{"intermediate_size": 2048, "norm": "layernorm", "norm_place": "pre", "norm_eps": 1e-05, "qk_norm": false, "tie_word_embeddings": true, "init": "normal", "lr_head": 0.00507, "decay_shape": "linear", "batch_tokens": [65536, 131072, 196608], "max_seq_len": 2048, "train_tokens": 900600000, "dataset": "wikipedia_en"}
MLP neurons of a small language model. Each row is named by its layer, matrix (up: input weights; down: output weights) and neuron, and shows model dimensions 256-511. Each number is 500 + 50 x the weight over its row's rms, rounded and kept within 0 to 999. Numbers have three digits each.
After each neuron's rows, "fires after" lists the tokens most often just before its 100 highest values on Wikipedia text that the model never trained on. A number after a token or word is its count.

L5.up1028:558510572474425523538477500475502521491507579461511424452428494487553427523522408491597472457478459397552552525496510476570556498434530503402465551468462333516624457572522517572528467455469455451448496505434441478528531478544486485473549529436486597601501544473569484437521513461395461537451375503656485440462549449549494437520561535489539533427380544522487519490541444570551496531512482540545544582579498553478461498437532434622470476501485471618455477480485524503534463589481503517475494481458546457483489525487551522571500486476461540532458491558582537407471456444447508578504480580480456505515554464501440424507392415439524496505564523500498535407562497485505531492483574640533564509451457469587537483497531475547400553546457487550522549509468500515581574445540551
L5.down1028:352497454509510484471519468445477492434629506524495452630424593525508506568452395559370442482628454539457529478526557409513516476436530554461501511571559546486535491508493539526487496485488539524488429433526498556550528490434505413471516443492511504438483591552467503594458546478453475559471543537483501547558517517516443509589476543473537513547489489445587561519441471510475535525525476439460555531369454503579513451445511506441480436500438477546497477515465480574534394518563548558461449533491523608457439477548518515533529409493528521502501459497524476398508483461449492508427506511477466518450534507468606524605596534513491485513583467395490515419443510449465552450577391536512447514527562604417521622587498493509560553431435479428409460449493457508395437478489459
fires after: "\n\n" 38, " well" 9, " su" 5, "," 4

L5.up1054:499541485552489546420511506559503441453453405573561496513495515412453478507561551444522466498618417579530483504500601450401466535460513521415480543543560561500530584484520542616545577450407546551508466563485484461465510474571483503475511552418454504497503581492625441492471445475514550551550556597518452474476544451428476535529486498473436536520606475479484426457562527537451466558463431484508659463481567521479549514436529606493580488448503418498526472467497516539525647458507472457485619510542515474403504667491590512439566562547491451476478549536511543579501494536495519474546525532481582516493504508543477478478531486567503425541515507441434516534432558568460432535562363495445567473559570597441575455421378460476462506569460430524501465494428463557488590456483529
L5.down1054:554490490471505532478503518382606454524496554555564560481494433392544456481567470523407527514554554519456494555476582525539504541459424463469490477542446490470487526514507519551486513407530509507419454581441521522565498479459456478471495573353540495499534514501499434483535477429433517447509505525548586453528453559458580545486461498419524516515538447552470531609589403479552459469511486519533546466465420523485499452533465608497485465452372546500559499530533502521503504442531427415477512372444509571468495521464486430553527501498396500489440467393600517503526516574464610523380441641459475483497598535455532469530477509577415434518447593564556425569501453541559499563460578486471486525488477509460420555480436478528377502549461538510519516521521467498465542495487472
fires after: "," 17, " at" 17, " a" 16, " is" 8, " was" 7, "\n\n" 5

L5.up1031:460416492456394496554539441473535510555486548543469521556474569523480484498572590538456435547530471569477524552562562446507499474481513564466509418483517469476554567525552521533446485465571520527499486538476527495451476548516523515463414490481433525407481473449546563388509513456443676549500462442550589479460451469492472495480546494506552440456437551422507491529526557499491544510456486414454480482422472539507479439478461619515471410514550423526491446471482525453471485395356531593530547461501552425508636464496605455559478557518494474383482417437550538493489504399511472434498524547415451518481444505385536417410535493410549488605558491514484397551504621533433463472474467597365579523453448585545498486470486489392449506580472557525441439454478503468479575463537546
L5.down1031:467464502519506553544570410479462483491403518510546524443506517422538534443512574552484436517501464483466533557495488511531467493507504399451501491541423532532471594426521511490445517480527449589501455601427441547558443464372517484421456490505507597498498540452487569560519508506443580539459427418641454508482589548523477462454531524531563522512512451480468533563509535509350459589607446594444564479532495487518573476486438526522605530488481509406511466521530456462504585438370457522556545490484537438542504426513566436545446584520499482512512507425579489456522572451499560430510578547551575519407511455430592607493564481479570461562482441575478434523498504449550384437455423528484532497609454535489450457489494571560436430555518546475468499452463503521365552474495526
fires after: " one" 18, " of" 12, "We" 9, " is" 7, " was" 6, "I" 5

L5.up180:511488474498445538511424444544516547486508607502506518559429466559452505529432491429587597538538502555455549544371479530523515461585433482545474486551471492457479437542515429468502508506560411466609528521537491524465501540455381581381442446558432591511550486516523439483406449442523522428545483534507435474505517419474441480514500459445532457430538533525366509475577497562525433451442468560527470481432472465532493505535458573520559543490570544523491482525554544492495461440486555586463469490531528526514546406457497489586454594571514458531529457474493450575476522518507471491485458472458592466458456507446479454561439434579495628535526514552412520423491514508607456464489483391447512476515437556524524562484618482541480515478381467511496429525427536456449454496502471
L5.down180:498476481489488522481449488373441497467462456444510444513517466502507475486430513536514436456404451470571429415532533553492498406463491464525550489554585485468512500461481452538514405582473581533520499433516495587569494512418465373550477525323428415542517509468551614515465495523506478494513565559471491560445422534517424524452597499447477504562452519510545477451586451476490587488498526374463475525491388567524539596533489527605431470612551483521530450506441481472521439487534471555465560497524475536454489496532566517456571481475589608585556438509402495528511430552469504530451508499509502475488546509498487473532464466499451532436579503528563547528444595533451486574544472488447534518539545499468533448425424473379530580450538512507541460488582516439619333501461561
fires after: "–" 43, "19" 7, "'" 4

L5.up645:480548517515535528496516538442498408536515533555516390460468529536512525510518433472433488478430547590507601511479537511524550473553510488577486455438504558438451529540504476551542430556541546473583556556545527467548522500441441488678484430518538506546533536480522417433558539478322443497570486507548495499480572411479476559511497497536509522520503444527507514610481511502492499503570507610559473493461509497409554535548502400556473392544470501379499556464538486423493505508479622501487410512513468513428441521502545509487428468568392436504575465552441530511483543419503522547463567435518436477434474521466511551377531496511500466434595472571543493502505454547511508425599507516484558464518465514517480588408424517522484511475528472417531465582514497536522516507519517
L5.down645:515478473504525518478427580548505558545531381512584482538584555509521484478495499550511421499459503454458549535506499457388548462499601621500471494579546534512562505506465540401556497451527493517546577502506461515538525531466512522519540491517470536597512509534481527503525455469488496536484516585612497531575570493460562487459518535484542568527447450529518492436458448488567528409530554553535564534485499500419477486512438568480465449431587493585493463498445508495519495597491567485543522491546575533596536525562509576525486509427520527551503518601596513442542518415538529528477629443541573486513503526540452568415476524508558528463498470602492577464493508521543594530501588524512499555543495471586407434523536565453496509515420440505514568485516519532487569623540647
fires after: "\n\n" 48, "\n" 18, " \"" 9, "." 7, " ." 6

L5.up959:610523490475505529534531603562472488509538595469440464560492505486431454415556458520521443416495468568545478463408532509536484441497478448494523476557462583542571559402424557457603506442523561606491404453450492501454482506493488468430449478481423500470545522386523551525551477476627393519486440538490397582463435480513492564496494521484570525601544433493554555475514407461528530427566444546515541559573517443483420383499549503478492451423410425511521517472588450526527498475473500536553504521492505555560512537508514511596475511548538531497577453568458429498445561521371569511659457531477447541535548619417413501455491461558522459444471461490589521536461545533511510497585528440500517446483451465489580478562518389485466515351474529449489414572539542477528552552487547
L5.down959:549551512450464492494509580573395487506405458478527512439521522459520562537583434466499485488495509514529531433484529555465479540538421536543467485499475508514562410459526576480455536473464542532470472558406424479415513554533492475508553570419423486517439519511432463546549552418492539580526417583491534549506506509475472381568476446470552583514509429511506479486582513554552439569551567587540527530540476513494459483476397430408523609547481560559529530509534492390529472389442522501389546527545447595493476547546529568453571496509633487512463589549444591599458343444582510539433586471560461458486471473440502504480493471535460556406503535418413555546463453427458522467453537559497611500483507478414525537412562526539466568502462485512526574483504521483562396490484449
fires after: "–" 28, " –" 6, " to" 6, "," 6, " in" 5, ":" 5

L5.up311:531494446538461506579496552550493474555550446589481462388611528577447379527417459433522541443490499472573460426611446411515485558469538349473446498428532490441524428500443425535416452465447513579414490534567453550506536546550521446497482488413540400528568447507362494497488581531496484563512462488490551444464490505548568538489491547590541539553581545545436447451487529557524439454485579451565481573523557496472593434576503482532501561478532491474565525517487534534517474533493522495529553547523444451497533466546509545524456479489492514482456470516517544537384542553486447482532551487452479484540536477510561380474593492535494518462576540525525467533473597481478545472513488450488472527537428535413523543475537511477487538571429464509515477513410630488474439519419599
L5.down311:559543459543552519562442526558470517474530496565485673484559405585504545503487463527552495477500533480412454428469516498577481610534517547446430480438444470484444455489491393504434535489323445468427517443519425426500414525527562484436514488505540522473601471535480421492406503530451555553417585462527494450559494489554468449502542600508542517483405555638509534526530534469424524400442560395459472462549370530511587480433458483456439608453437464451556524501589555508534490527490573477535573531487398417496535534571468443515481533542531507522557541552526433521536532466517475486522484494426533506496479522568495521540454625496526448504495617525521581512454436483528484473491481530455527455473513528458478402405523495465452561536547443479490591577546432391518436475534566
fires after: "-" 48, "–" 7

L5.up1519:450552473439533589529473399522551437468456517475510486514437478498489523505464508467402549492474438501470473502481532510468404530412490535520550451512498476584521504515526533496379446486503477562509457553428430459547486567467418442505475435561439466545480457486539558530590422464431493502531436473474520497561559503499554517621560537458453535419515542457527469511559525447516462468501493505427543523563430588491543493488582493558471518501543399446578528386513503423434556447587624491509433435510545504486550415576508409483506484461428553528405544526590493518501512535492471432516550469512497487441555431515516466501508497497547483508557483486475418494502486534509490378423448356472472568483544562427469502495560448490551451589456505482523549446482484527435490483528435
L5.down1519:461512508555513522413424611575447469396477473494584599500623516534577483417458444462577513545619434529481554476520525495486453488486517546487626529445461478425574486490534458457593526567516438510526503528525553580569500553430513551495500475511451400555534451435496462450500545526489490475558508471455544488541549453479520448598448494366422464477514504446437427515427501576520508470503465562501493541420584555406484438444545486479524533504615591508537467453442547437508485527445454430469511538508554492496503536409482440483551514364563527478556432444473459476557518539454577514504515487540489474478582519546601511534441524474401486464569484532482390536469490580521550439569549469494450503509484539456388487469499469438536465618535406490562581518491479443542541552520522
fires after: " the" 33, " |" 7, "–" 7, "19" 6, " IT" 5

L5.up356:558459507450441529503419491523452446575503444455538487507434397412528478490572571478428440447560513541560494524520491544466439499504545439509514465578537548496519615508499446536497506498593465538523461437451452474492515462504488495522559443491377564517522572532623429362480492500498596524388473459476488494512444423552537497622431446518518478482545548565463582530545464503529490525501523587492490514579472486511480422590565499537441414457519599439494494480466517374545527463505556524470561430583585557474482436510507470325579548434487491480484513498496525418530563413442609552476485575478516489572518648517434368520465462483506494472556522533590516487492545541515469549485484544485595540505496418564536530539521486488513513527430461491474645538523459420459555493495577
L5.down356:515507549522512504585501443467380466504556490466436538545510462523538502414493459503476521481528533642439509483522475470471530483507525516498567573401405545594497482452491455512477536480550468469518514505507558477492552609493467502589470618571458485572530433432501500419397596453490460521500461571436529479547446562509490536469553492498477556535374461582570525478506506582509443478477539377533534547460453451499540548452485520485429562473515508379506424464486476498540471542550481528479494496517424472499401500533465528470499539477443455422585465480528516500445549509475552599554460379506494554432508605466474424437556562411467492488545526587450556520490492494467471476561586503497420511636529528526437477479445486520470585485522483447527506520433554560528421496520565
fires after: "\n" 20, "." 19, "\n\n" 8, " Press" 4

L5.up1548:490402574503487439441490497574440520434521482482579496528596500504423453522500374568632568426459444575506521478556438504512637559528423498508480530456559491471582492367428476461506521498443481480522466495427479568501516393570472609535489504457481440448574467451424472503418464483651526483404487484555496524519441445503514593481495462521507518668476507507521475489491523536513481462482411461443465543467512528532537499541481496524526379518478505501439480498547529487495515476539611463559566493489460508543613521485514556530414533440514530464508490540496456579462426597582469473513502496441514511498568539420523536470575456425495452513517624394453438587538541511518425459479477484514543458409382553440465439622436501497447515468520463473522498522591584528508478460577508
L5.down1548:509483493532493498519520537531447505471512492541572539539582566557436574511545469566508503507484496534513548519504468518524495487541435527496445550489406505530525422426446509502486460476437435502462500430507542557360494590540459505543527420430478497467396545541491597532447613453609519444437486467464496487547501336503538545335458525495431435498471523487577552516581514481475428514492454442448491436437525545489483490509606466573411437541503504489557462510539478558397482505477534537505563566516537558519421487497555509448511512504447487469526441523532488578555565468462597509603481380455569475450460531482525452514487505419554526482453510559607522523506497400434507477525446566440497470581479500499425426448513592518612448529550421547427605522527497527574472500527516
fires after: "\n" 37, "-" 13, "\n\n" 6, " Lin" 5, " Length" 5